config.toml
d_mlp = 1024
rope_fraction = 1.0
parallel_block = false
lr = 0.00149
weight_decay = 0.12
warmup_steps = 563
schedule = "wsd"
MLP neurons of a small language model. Each row is named by its layer, matrix (up: input weights; down: output weights) and neuron, and shows model dimensions 96-223. Each number is 128 + 24 x the weight over its row's rms, rounded and kept within 0 to 255. Numbers have three digits each.
After each neuron's rows, "fires on" lists the tokens most often at its 100 highest values on Wikipedia text that the model never trained on.

L9.up1004:151163106107120109148137151147170145118107173145112150153104137114151121127130102173112119112117100138155098134109089114132123116119148153161153121069148137121117136130112129169164117108185155125101120144145150086128110114142086086125115125178081106100155131091128118121161148175116119137126125148138144118112130118119077131169154123124146104179136128162140098131117102127111110094115
L9.down1004:115150111121122096150147123117110121180104118166118135138138135110120123122125111165121124128141118147150122144114111141148121150151108122089107121144130164121157131116078132128111141092128117098128125155153060144140123000104125138110081159133134144113117105112152149148147110138118103154112109163146158138144135119111118130127120117138152130121112128119109108125143132164129121132126
fires on: " the", "'s", " a", " their", " its", " of"

L6.up794:187144109143136144144150138131164083130129166098108132151115131098129139103156173198133129133150155116126140133148118089105125131092105149117140170152181159151133115132109162109121151148123149111097121128139126113135135128097129100115175084130143123158144121143151127166166127090139115098138142147152120156068096090142142108114127084134197126156092157113167171086169146080099101146065
L6.down794:115113169164096126108107119139088163150142089161123128090145122141138107146074099118115124121103123131156168116128139141117144127153121106171129118094119101150109141177137148156130118138166135154183117114129124127112116080135141151101133131110074116082140107102098136085136117197133139185141162075129088122134124140145115105171123132095096157129132110167123054146077134150126147079181
fires on: " not", "et", " pro", " later", "to", "ot"

L9.up1008:160117144111120121166162129130145118089123140128116153106108136131115156146124112157077112164126101116167103144156132106121143111121115118093108087098089140125111114129157165156122105131187111112157128079158111090107162165108121137112170117133152145129141154134151112140098122179159152129155151153118111105168138129152128103148104144131177113137121084135156092137123100120088137140138
L9.down1008:140100157190125139173133124122135163116140082132118154107169159103109136135149145147116129169152117143091090148083135122142098094107128098107164176129148150093098127121132117097067127159118120094155082099135122138136160155106084104099127141123110154136126157151120117157103157147136157127164158104107105125181156062128124165126098159132114112116097109092121119140102114090098115107119
fires on: "uk", " al", " S", "y", "or", " Y"

L7.up983:192158094099133115144181188126120128123123142113115124133086152086151119143160136126143098156110104161122148147127099098141106123120152130100137115111169139114113138134119141158123150152111154101099109133138129173111159141097119125172124144086122094121164167161128143163163128144147136071118116135087140090153159139136116085124118119115114117168119131136129144127115115124126091137085
L7.down983:107140161148134148131079129116138121140133100120136079164146095167142121133112094132093129125149152115117136118133154169146160145119118129126147125157089123153101099144099144109175099126169121172181163132109118111171120144149105127097128112150113139106146071107126111087116079104136146116142130105181118148132102133103109159107147103131156137116103114118108125118136143141109145107159
fires on: " ", "av", "et", "ur", "un", " pro"

L7.up981:144090146106136186136132129105103103113126154117098160121120138099137153107168144155131130164090164120140169162134090107117154131115141148123156142097109152148090150094136131161170097169107177113147154133169136122115140157108089109165101089135149130136187137105134131112136136163165179098120139124120131132133095098106117126119116113169166137160158157120139127136117151120134133140133
L7.down981:106136143141127154114125153090167108122124125157143096149143126124101172175117104116107118152110117120157084079131159124131139160090094149186150098190152127152110107101140153096103089155143096096126115139107090148155128100076112102126109120098117122124149122155126143179107097161130107126155151125124150107148101145162122173093138113117146112129129148126127157118144122088148086107125
fires on: ":", " sp", " ", "il", " |", "ing"

L7.up562:123147155112133118110095165158133122134120164173098162144102123106140116150158106139147106134123058151133146143178107115169163121093066145075115113129120117121127151159135151130114113097114149122143101155117174153087109130063157146100110119096126126116115115153176096139147131132148105087132132118112109139125152107093130125158098151154145169147099091108163142119127147133119120113139
L7.down562:134101113160146127124110088103141156124179139063126092131144144153110109122118137136073168129126144126145108151143105135107104143134193139126137141098115121161129125114113132166145137125184105141109093114103120075134136116145133144152118125148099150147148143096117119124132167108095140125134102105122140141125155122104100113167151124113120131145142154145115129122109100094117102120155
fires on: "p", "k", ":", "od", "ad", "m"

L3.up939:125119132096137119162168142137125141137139100117137128188153139170149159117153137136100114136107159145109128120088148113096101154116098128089160105117084132110097165104113159134173114115141102158142118101120138120115102148088144174142125175133145117132115125186167144156142120152112125147109122119132158080143147117138121135122111073057117145124093140117116134115124107145127095124142
L3.down939:140125149154137133104093130123109118105127146138142140093084115102123095141105122121129150135153115145153137117159103150131154112147140130174109161136162130141185106130166098113110145116111137111121154153140107146115150107192122060124129067117122162106146122088085140112130135108181141094138122122118112164106107131123154137146158181194154106132161114137140107132140117076133129125131
fires on: "ct", "ern", ".,", "This", "14", "is"

L3.up783:148097116121119129155096158150152132152120111134146185068128115148131132111135135111157175130139072083121132097154138146122147117096090115172119117123128151098118125095112121124156123132130128115068120174117124130177150130174115129163104128138144123103145151153111212113137142131146154121141113151106066109142105136123126136157119106122088155154129140124150156117143132141113096157170
L3.down783:117118141119136167129155085095098122124129118120096075157110127110131144148134115158117097105112172155141129152117112120149129116171142142082126148133143118145141125134119136129097151099123113154180113084165133154079125157079123158113143142113132136143117109119140043144105116141106123132125113097162198163114168131124120109122151137150171081106158134143111113139118115130145137098087
fires on: "aus", "iversity", " building", " University", "199", " city"

L8.up501:089113132119101200108156140108115089154149148147107189177114115107089127134165156130151173137092122077107144124138080131107133119104148198128156152126161111142119152120143107171099139150116156114146102126110132108142113147126126092129095155124142160151142133126167139138113113136124190097132152112143138107132140100124138118096112105118181148160133141143114122130129187071106134114118
L8.down501:121162166128147098136104128138133115141089167094135099109121143117107122105098119127107112118147111125159148122139126104150097079187118079141102140085124118153117116154127103137110106138141143114126139134107113144116115139119160186135114121102143124121131145094150111094158169136136078197107118147106079123096151150124134172125147126118064148121086118170140115127124117177160125121108
fires on: "–", "-", " -", " fac", " init", " "

L3.up602:136128166096128120116169163115161111137120161161146166105113171135150152092133129168079164125151080121131145108122139187116156095123126109143122132144075106171149191119100137141148110125081128121111128144127135121118108134138120198158124095152138124124152175105162135108119112152180137055099117153135123112135122125148121108122094109146127103118128131119153126147136114104117096123133
L3.down602:089131095131141165131075103124105170135131097098100107132114100147127119161136144110156096126100164129122132132154126089144108158113130154106150135143172155124101081141130122134112123108183088167137115122116123148144149116127109091120123175119124141140133105132116124148147133101060135173150139120120107153125120154088127145127153140104171140116144132145107132134121152151123145113109
fires on: " used", "ics", "/", "che", " impro", "ines"

L8.up796:126057151104166148123110155110097152133087143096141101060153129115154147113106113109150086114104101119154141143111126138107140122162091125104126133154153095092112130133129163178123130123165170134117095107116139147106115144120093107152117120150106118122162094148144137084129145157122110078118137129127125146160108099140170088122149131152118131126100121171129101065110128140161120103078
L8.down796:147145129106113165137174134148147135127122141119130140166125140123147167134131141129090168124144110131100111105143133124147122149134144140154132144129154187124134135116151063096147113133145152097161102130109112127170120134112112136106145154134098152106113112127084094150155112112116137117128091159096096080115143129112114133125119103126145159151142127116113091120122102127134142128135
fires on: " ", "g", "ly", "at", "p"

L8.up818:086134151154170140142128149127133136112128119108090102127151095133167145136173103125105103120148158135118064143110099107131131128080094149101124137153141157171140154157153139113134151087083165101100119125109150154113122151119104128110113122131158134129159144147170151137172157125146112124078153121130108120131132150136103137147110131094117106162139128116132146118108155154096029111171
L8.down818:107131091166135138135127149137102141120174152131149127123158095160110105099160142125104138143084146106100171121129173115146147143117158155158154137099152169108086116106096101168065092141094126125131130086086131121104143102130141105094103154117107158119138092116169100118112155105139147089140106148150074163128136128116144124109155127162136156123109110123114135155135110099154112142132
fires on: "p", "n", "per", "202", "200", "k"

L7.up100:118152148090149135146103169115122123133146174139145132139134110120160130126114132145110095126118151206117097134150119141052113168114144133084134134125129158157132122148137122091105139108162105155126150072105108089110104152153116067136136075130127117113142122149140188153171120170124138120108111135155128097118110105132117139139134109130137111168140112140125104134078127111101085110102
L7.down100:096127092144106115122140125088159132120143095111104170169147164149107132116135155157173135127133131131134097127131113132139163102117099134150136160139174114168138146132121117120110175160107130114138112124139156099152148105052136201155111126154108115095104107156122097115105101123151075163153167150130135128167159107147126138101131143089107135127097118131128150131138165156119128105112
fires on: " m", "00", "===", "k", "h", "na"

L3.up920:156180155115093110132093173067121107139110106093145150091132136098117111144143086132146157111117122186131115147136153141130108127106090146146141159153136124135101155111130161120063147131141075171132105120127112102170119134149151081121136130160090095123163170144149114196123093122092150128084150137137133148128152117133137118093105104113117152103091126123100142130071135098132121142148
L3.down920:088081111138143165134156102189133139120147142139104118132110124154133133139120148121101118161142154046133151136133095137124148130149153121127103112100136137117161101159109117130168125116095159085114122122136135141118128134098104156107115131121123144146093089126097159071123159116175101142168081104103119100133103125124094140170156148142124112145168149134181109119185127144131131118093
fires on: " US", "oss", ")", " along", "History"

L3.up33:160129111122145143151113167138123100137123150101119125126077113166162127152174191102137130147153096097138081136128135129068154156173105134111079149101149139133156127104116150135134153117102130141091141185127133163118144143128143140190117105088136114136152086108138168120146121164128128087140141163154120104122114136127144144164162145107157119132136102135168147122148114140127148106107
L3.down33:091121161123127143120156113126137172149152114146110115146158124094104134107096091133074121125114137152113151110119119124181108095103127122150160131157081112133088146155143110147133102136147162115138133098136157091131128146123105105074160137169120121112117149147139090145124140136123117153140098076110145138108131060120136143074088119145083145153126110155088079132100132118116103123136
fires on: "t", "d", "gen", "ery", "ough"

L8.up986:129105114107130141136116145089122083141126099128154096120080148132130168170097155144148122114099134125099114136128118159125112139166146131111123140067102104125178164135098134169128146145115148124109137167109154141078140137118109087102115146167125129099166111123171124137137156096120138152127128139129135130120134077097068145134111158079135124132169095164110122171142116152128138157111
L8.down986:140117118122135130142157105120151167117108192167069171172180130131079114158138124065128147167167122111111120146138152121140160113094124144137128118163102115133125122139154122083104093126118122121150108124126180088143121146153125129123129102078120150186097113105093143142134084143101140120152159127148122108129167122169136141134149131186146139105145160100166089169153112118094103094165
fires on: "-", " its", "u", "uc", " |\n", " |"

L7.up792:097148121163099125134128122114110108108109136155073112065117098145131124125121141104105118124130126139080109112106121143125105070152112157107134139112115125126137165115145178144073091150155159134113162158158112137188166127132144132098094142098105108121138104103092174121183120103173116136120121141089131119133099133151100125166132131148154109119079139146158125159126137160110126154098
L7.down792:124150168129135166149133156136158131129135112110147149164111120132102175080148145126117122153157141114125128118147130127091147167102153082132143126111117116171116079129112104097163141130143114142107123083118131172123129115136116132173151113169097155141109125152131105100118059125099120108134129158146128117158154141084101202129125131111104136140127078108137158153147151066129119102116
fires on: "us", "as", "le", "os", "al"

L6.up543:119149113133098122167161154166139167165078103135128165098148138114142101121111098130106148164125125108128130079164152109158150064075167167144163138136153145101153144124121180110136093142154143137148109150115101124133138129122104150128076103114145102142152093130103150123092151069140107128149141131081132142102076120098085127111118123164161140103073100133129133117140106165109128131141
L6.down543:130128099142138129102111094095118143156137136091120126124092122137113149130114147154150100100124104174142136161115123142137110181199076143088077176141115120129079145164102111142142157106117109100102140097159136128156109096130179134133134166159108142088126129113159114148144126176142134126108092111114101111145175109141137112136141132102122098162152165113112108112106134081152132124136
fires on: " is", "\n\n", "yo", "iro", " Di"

L6.up123:179136055158135142150142150173113148147105123126123121094105128111140123141147117143127138156141080090141145122177137099107093163124113178139107122122149127120170129136142101126114124158125148117136107127130153173114114123145090160208110106100106145152120149123127182152156131125155116124117163143111131112115123140132120136148138109097129158135103085124116150157144122172110150128123
L6.down123:114116206095128135143113148099159151117140103113133127131137178129126104104130118133107113113126173141123120139121117140151175097137105097128122132118104130129067126129107155113137141108139115129117136122157099103115129114109133057102153134148152142113141146146149133154104137161130164123152142082154144110115105105110126137130133131165130098095123174095110136112131124114136098106148
fires on: "n", "es", "on", "en", "ing", "s"

L9.up4:144115135116137130104133142094140100096156167138109112133084127145153100133134162163103069172118142176152089139136113131129131096163127164061085115113141146140083126088132117123095136145165131131126126115133095115142119160111104162129175122103124125153121156104179129212150123140131126137132122141137114122153174120121065125098091157098132098183130113125145074116162128121113119133143
L9.down4:130137128166117125114105114131146122100136152127099100082141133108106119144159132106131147101112134134119136129126134120114125150145126124117132126116131122143123086116105145120146133141084149126122096126160116100163133152129106121129153094174087131123168176109110114126126123113120100148154084139084113171149142161106146136159126146079121158160101126105045132156129097127177138111128
fires on: "y", " Y", "ay", " E", "w", "a"

L7.up537:114086114141120142125114102170180130117092133120176124106089157083137151134112088121157110132136104135164090128160088099160106095107128201137141157159142129097070134156121139106131147122117118127145094189130155113110078109118147124108138139107133110139132122116150179103140138098136136121184161126143133133092113143108111102168120143149112136136155116153129087145149150124117136153107
L7.down537:174125123182131145147149126096113099149135167124116176127171100151098079105158137133087121122132169159089152168085153138105109138140123065108122135149129104129109136124143117108114132112140160119105140111091107117118146150139115124093157135107164155142142151114107109154083122136149101157099134152087114138148128123160143159138099117089171125123080164101114120116108123143104159135147
fires on: "ur", "l", "p", "c", "o", "in"

L9.up946:134171138095125122108168159147187123094128125140147131151132126091138139164122146124129141105133128122132127171142145134109134099098139101104104107103091147105126130135140132143135161112118144108091167126096119139117112162130138106131128142167146121146151180101159105166119111105142118122135127108134133130104154167152120103161112129066131124145119120142095122152115078137111107116144
L9.down946:152128150128131119165125148110142121154117095130100113129101160122105152097143092154137102131135157119135069121112163096101126135154126131167114111130122093124130114103111092130141129120151135157161107156154083138156115117136117079142103138154093193119113066160149099140131162170114124116143156120157178105152111119130154170123109122174107078088148170160133158109132148118147116175128
fires on: " an", " An"

L6.up573:122133156121100140148140126137127109144149149144115135134158134140091169126096105180086137121123137111128129180111160099099143147104138114124066166103118120156146147146122174148122137122113151124089128122120137128117117132138098131168177112144101112090118122143158100134133140198163122134163164146111140121109136120117139137102124110077116125133115150153139129104104122106068137149155
L6.down573:125102113113162097130169139104131148134090104108141147114092146096137098127142118106143127151125122152157122139200146113134180155125103155119123162119135170136142156113128120098148083165141087120138124139120124116116149158111101111126132153121094126124152117109129150168166095130111124103126075119165109135142135132115104091117136136076115156175131134145106122127139097155198099119092
fires on: ",", " and", " every", "rib", "ll", "p"

L7.up708:146098104112117113133092089130175128116146111129068129133107115118116151154144147115113131149177112129115133111177139108089168153130071116121096132129174165114142094143126134124117131120166127127157143145140162091170135124123113128124136088142137113129146110108144165161143118102153155132145102162152116131114089131138114140116106134138129169117089011117129105147122108113104103147135
L7.down708:099129158200116155120183146126142136130092099169120109104105143143140115071084144134139137134092124091148105128087140134129092151103145147096149131104063136138104137099098175128129138152125121107122153120146116137114139122165129119106144140133131127146175091130106084140174145157123096104124100109111146125130119119152139101156175133110120090125114199109122131100127160108137125085182
fires on: " m", "ing", "M", "m", "ed"

L8.up655:112109144103156178128119116150150123129116100111111146091150090088112143107130134155123147130112132114154134155122106093134124113082138179119139148132136115154141109108121138117112160110115120137063121191160121159145104130085074074132113135188120074091132145118095088147088121097103105137123124123090178125112143128136151096129129117134114144099126123138170111101173135136095107130139
L8.down655:110173154120108102148152119100109107147160109109108119143120134163139127168131158119143094119131140114094187089131087126103124150137120101164105130112123102108140143118069110140137119108101136109131121106151149118120124166189135141139092101091124165164181123122167178127157137152160149126138122127145148134142131137104119166118126130143135107128121185101080147149154140159112123150112
fires on: " p", " st", " P", " light", " St"

L8.up264:098135188106114118158165136116117149105105114131140134052140154171177127109146163122144118116147148160132105101102089105134183089169059159140135143132132095095155111155114122140155090119132127121084144181124132129162143122131104111145125124132157083138132137126201120150089119114111156134130151112105108157132136123129090105167130129131123088143129141156115129088105125146099132173131
L8.down264:123140105125173174125119194127160137120101194131100154126146157121078136102146085128145160138158143134109172133127120146122124158135116161118127203142117093075139135133174114107127115089103109096128137135092142139083112165133158130158146110072128120132136160146128157148131129146111157086099159114114118106099140132136131082111106169135127139101126128102102135149133118162095147104135
fires on: "end", "ist", "at", "ed", "er", " Found"

L6.up628:083123139161141142143112085129140121165113101162105127133085120115108126144161106151114093129167100130155130138147071107102126104097127116142152093125090128147137110168156063103125127135164153119126094106132127107176090127121089090149072110115153141150100145090113146141105155112148108118129144147125164093133135149112127137143164116137140114113061118141158134137146081163110103117066
L6.down628:174136131120090146151184174145108138106136134149133149148207141083144131101114139129127135131124130124139105089056156100166140136118123125101114143123145127119091129118125194144128155131119090127078149110169105145094167077122127119139163123170130129099142133167125148119127089109121165111114092130152099148106111123120153155130122136165123114128195147111125129133110146117143145121177
fires on: "i", ")", "es", "s", "ic", "1"

L8.up795:121104120095114126117150171114142133112104144140111103154128123147186124142150135112147155093140101119167145075188087098114156105099068137110141154182133138138088163097152145124159116110168130114118144138111149156182114151143140096147152139147173090152147137076135127133111110097113153138158145130113109109140126128111086105168158113082162105154104132133118092109104136167106148123133
L8.down795:121122137104151147132115150143146132137110156182132136104111124109134117150086143129128135102141109170086112142105133176105149152142119113120085134111116128132162127109135102107164149136094159147114120109078111114096125165123117101168132095089102198095132138159145175096174136166125108116159118117109148103120186113108117118124075075121149169113163138161158157171122108120119133173142
fires on: "ic", " an", "ist", "th", "ach", "end"

L8.up805:130132141119142122120148169134147142137099116132128143136108128111130111121150152144124133153132139127135085175173133116085143084112108137172074122138153135120156143161107124089115111118138125134104098143136142098170059138132105118138064099135104114129136132147138125160185121164122142143162141129110155128163105123161146141143144135172143148105103176101141151123114093096143086096099
L8.down805:136128134114114179165120093124113139145137137129129126118149073120156165147145140122136102133113141108127152147111128150163111137147125100048092139098129123092138121122133106133126149105115147125117132138099093119065156094118193125135165157111162130148154157140108112135150148115142120120137107114119088095152165129130132144103123139133118111146131149150108101177119116136097112159152
fires on: " ", "200", "202", "oss"

L8.up715:160112124121130128132128184054164160136108153119119157143126132151168136123186131163103071145150153124115108149125110100126131164135135099081089116167136124145125115138159136167136088098129124116096084129153115130108142159107094120165107122173122142089138190177157103122160121180132136106150146144129116115156170112128121104125134169118130127122163176073131127099104154123112094084120
L8.down715:123134140158130098124165140158116092102098127133107108093160136154132116141113079127112178155138111092157130098146132138129090161097120164120109154106157115151111132107084117085114151131124104135136141109125100158144119067133139150110119114110111096142107054134088133161145113129109125131089135143122103125076132120112118158103154148148096164145096125145156147138162110132143127135144
fires on: " to", " before", " should", "h", " would"

L8.up982:135125148097158129143157109102162070130149160119144164116129101082101123093146090106157090141142090104160164136156177134105094129073127129104095164114167134147094098117121145203134148121128138103139157143156127092064103141132095130167087129129114131127142132128142136113130120154110124114141134152121121110147094140136077148107199152146142103122143127098137102118114141113143103153152
L8.down982:179121096139104155102102168132113162159133106094123126111104146158185145161112124111089138148126127162102086112153096113157120136183115163160141122120121151144150127133082102100129103112138105088092114141122145148172147091150154139116163147112150079170142146125131115135161102092077112146128135098152087149106128117126142087114094111104114146106128138158114121133122112086138127113087
fires on: " of", "a", "o", " in", "to", "w"

L8.up350:128147144085129112129109148145138145082140169115111125118115122192173108163152115099158133097156124131110176137157132103142141067125130130119121163153077147134101119095106153114123149110086136145099131153133129141132113125080124109141135153129137100117104131095129118101092174107123162119127132166124134084145114134110117128142152156090183086154099120119169117103116175130107128131129
L8.down350:103129128160133097105137162121138102151101102161110096133126151113057138125124143136108143160126176153105148185104101120137139148130113121098114140092130104119155121151171081161117130149132127101119124138120119145132141195104122142173090108084116132154174142195122160138160129154111144132105079110116106101125157148157127116129110077156092174116113119138119132156097143129127136155121
fires on: "h", "est", "d", "eth", "ond", " port"

L6.up566:113155150153093156149115131126110110069099105157126185099136144101131157144108139148092179147087113154135091168096112123153128085095149159100111123125127142088126152151129137147106152153156117140114111125092151143123110141115129138151179130116139085100126101118215129152149152133108139131095183114126090134159130125129153145129102155137143105123169113149157146098106112148122121146115
L6.down566:106114145122167163104161166127133110144135128115096108171134119168101146138163131120108115135161156121086099122156138153092130122127140118156163135125120081148077127107148102114177121102127168138120127109129131156137134138140124143124074156145142135173145131163090149089100087122187117133117135087129169106148104125137129119151146132104152133153084121089114099117115151157139141119111
fires on: "–", " Central", "act"

L9.up971:127100158113132137137151072107124152146144068146089135126126104142109109096155192131106124113118156147138088124141147100111118104104118145138131116106115155129140146141130140149143108138131106136093114146073098130122102126146092120102145129195112115068152114133129125137137128153115119118133142143139137162127105131127145106123168118108110108126143096125113149114102120136117112142095
L9.down971:123143116140180154122126172144166152107100185100140068118147130089116170184133083103133136141137096139092112163159111106128098121120118127158087133126091147156114144141148098123133117101152121106110146159107146123139082129095112144134150144138133155121106157112100120097123123074086158133152089131099093115149129152152128105108133103089120138115171123139116136111168164146113126131085
fires on: " de", " Party", "ra", " ins", "as", " family"

L7.up777:133076121147109149111127187123113131147106116153103147115115107109135154131174121137135166141138127130128090149118124134120108134102102132084128144126124153111117110132151166154163138095127154124094150174145094125154155124146145084187122125146116177072152132126116119146113144151114152126135133137122106112125107135108147096134121119091108092180150149147103136106102131148140128135111
L7.down777:141102139102161117158119122096115152141129133116135137136120149142151173169122110108125092172101137151118114132141134116158157108117137120156066122108118128142087118141140150109107096130094115150128138062151124105142135145119089130154157092116107114143131106126122167093137130137159130135077151084135102136136130087140140115145131122142135191103171075149171111142117118067096136124124
fires on: "\n", " was", " is", " team", ".\n"

L7.up800:115067151128132112091123097133133110115101144113154159072090120141135099153137118096136172126150147122081073131152123120126135099105059140136115126128083100181121133158201169154150134110120126145145130142093128153140144125111131103142123079108129163128112153181130167130125127174149161109109133167124096130155126124101130099116121125152107098130148110136138126108126095125127131137150
L7.down800:172144088126118155139145129153141147149139160127094100162127120126127155073126187149171081119119101116160115083115139109141137109127144131175149121129115104109151122129098130104086117124139156128130110131143099113135124117163112114101143131152130074142119108091157084130135123102141056189157109090131152139125162119179098147129109123134159132125107093129155115125137146138105132096131
fires on: " Con", "m", "it", "at", ".S", "ri"

L7.up939:158122134106111125140159160108148162144101173119089149167140161117108124133075108160139158137174134109136128135116130108119141129100139147130144149113151102118134144112123153179098189109139168103109133110082108131142147124123086109168094126111111127104135126148155148131111135153124115073160135163086154101110165110151159089110116105105185101169144115120127146138121082114113121123102
L7.down939:123115088123148148139107125154145094078110135147164096123110125135097118133168133091120130123114145094109109120157148128129111122166166156152139143149074117108126085125140124142172090140107115147127095145163129130116128185153139121125115111151154126166153151129105097126133120170166146135101156095150116113137079136071109133149184154153146175139106123134114109104087137124130117080130
fires on: " to", " or", " cor", " |", "–"

L7.up254:172095160152110143112130108110136136144139152136090123134113107119108124116179157156118143169131115115140128164143133163151156120099154152126124168138112105107143172093112106106107204098146134126143097144107103085084147175139106124108147119111123099114150141080190118144152102160109187087103146139112151097164090113141134131094154136137117147136118133120136173104125115120105146115122
L7.down254:091088100092166103128139135120116142121147082157164126145138122146156119137088096117138134162086134127114139154126093106115082110149097090155142127102094126138097127139126176143131093111126116156124182128129128208116139097151110131147146153113110163133103120137098123138130139076094142157138124086142103144105128116097108123135145135134111172098152159167122089161112132107165118149074
fires on: "o", " P", "ed"

L9.up763:108122106115143127138134145099147102150097129160139163109081157120147099125127104189115146115112078151115124137119140135121127144144138135106066155123134145090135205133123155128149104172127152161129120159139148137163113153091125104112078102107098126082154121103152144155194123142139138121101135167126162102127107096114093116110115102103110103139123149131139117143145131123131116129115
L9.down763:095108148116107146144141106056089142144136148122128092115134102092093159133086173094166148113150166099130123121113114128126107113144112099142160101092096133163155074127100092138142130100152128144100121114116127107110150111126115150117160167117127137147160166167149153131092132073128093162178122124161157168136167109154145132148101160139130148122116137122160168144136118109074118091172
fires on: " (", " |", "-", "3", "0"

L7.up696:157175090104134115135158098100143114149162138142086142117109101119141116116160094129110103161137147122104117132137109105128146096096102164116128153161149110169124150179134157113145139132149134125127089086130117129195144110054135145161136114128130086075129117141122128146133135109113150100153123121083098103150149075100098148121155129123161138116109121159164120151142083168162092118171
L7.down696:106094139118124106109124148120119129121094145124107131148134113110119165126116159147136117123139141157144141118107150181100100141137155110110145066123113160124099118135159134146107155117098137142154183155114148104071125119197092111127082091129162129185141177121123173118137100129151097130150151137144129144150155184142132119155086167102135093151135093091118150108157110095116148156124
fires on: "'", "h", "A", " History", " his", "b"

L3.up252:150161071120145146112151122142106127117119116156121086120108124122116145102150115150102126162159138146144149110185145127078149110132166151093114110096137147158123139099124118139199154109125119148140138117109161180139181130095151108129124180139136092137147134085159106141163131141082162080091127128073126112125112081123094114192125123136151128140134141162125140136106092126118138160149
L3.down252:113117186128117139124141126113126114125152123112107185157136132146136146157117131119130170102092131140107125118075127139184133152145089101179136127149100135112151169118120115131069076143123131130095107146140113098135098134153121140125168074118110110114105092167098132102122110121164087184150166117157128107126145194137165115078133127132120135119120141105124122123144168139119098095131
fires on: " rel", " career", " announced", " Lu", " decided", "5"

L7.up19:164118145125122139134107136136112124160126102175151134097094093108143147131118133153124115104151115137126109115144108147100081112134148101129123172137176192140165148117153136119111112111148095096120139124111107115094122126112097085184135114146148164134154149152140168136134147136124131114143152119143148102141123136097131094116125122148095130097158144120166133138131111095135081137150
L7.down19:113125131133161146107101089156163132148125154117149132177163121170110121163151117097117120125105151121110131160139156104161133149135092114108151081141102088136106107138109127122150126120150137158139078099173160138181102109140133186061135099138141123135136131124120087127133155112124110160095129106104128132134122140122131144086133124090154148140122152154127088106120134095124172123140
fires on: " le", " by", " her", "us", " —", " she"

L3.up259:118111119112140140157098099144140109099103130130149163112130093145084142155161108184120160073161103123139146116194136109142191131121149121107175136087122168104125142119130136124182121131093163128142122156126133164152186117101116127080130128125088084146119102118118125135123133122133139108136130096144120152149145105102116119144120075141133154131137125113083131137137130154121161119132
L3.down259:127151127150130114088149168107104151158159127122090118121149119142145126096131146063101099162110161096093093130091095142090082104135120128175114111173152090146144097125142107117083123128177111162113106101138139107147087125127149143156120128122178139150149179143138127136111109129090135136158133135101163121074094144146135157132104171127106096147101146137158118088127119095116110141112
fires on: ":", " ", "aged", "ank", " Angel"

L3.up1016:112064165087116144135161112127152105084089118155134157090100112172117172120136139125155130147124119132106139137112121181099112138113090119157149126139118134114104144143122129148145132156121124159095153101162129112086116156124053135170142104147062116121125172132105089139102144155131160101169137135139124133121153137099182110175152162132120101174157114120099152126116102114153151128132
L3.down1016:141167107164121142116093141126133116166161156105132073165115114093158106124133120137120131082115124116140110119116134123125175107115148152095123141141105128140135127100153100135117119085100113116132114155102140142122150109106185100128115161095150145128140093150145170118160163070134110121085129111118127100113108114164088151082124080113140137117106143127167077120134157158059114116106
fires on: "s", "ies", "heast", "les"

L8.up953:119145154103154146119118148146118168138139131130119132111140158131105118185119126151109100110130112112134134102127152085119180121117126173151133116190119165121166170103144103140118143132115156094104128162128128103117137126099130125146127145124120102112170121146107127140095137105152169099159128128137120086125133151133122092156107096162110121153141115132108100129137157139090118128084
L8.down953:138100132132134144163156095127145099128095140092113073137136090081095127080170165116106137134106155129142132101123115150136065134141136121120134133090148136109096117110116167140135102156106103128125123120141100149144139122147104116112119142096142127136144086141121111123146136139070113147073142154118133143139115131154122139110135130130157100105130121092154147150121108137110142146122
fires on: " one", ",", " due", " single", " You", "chitect"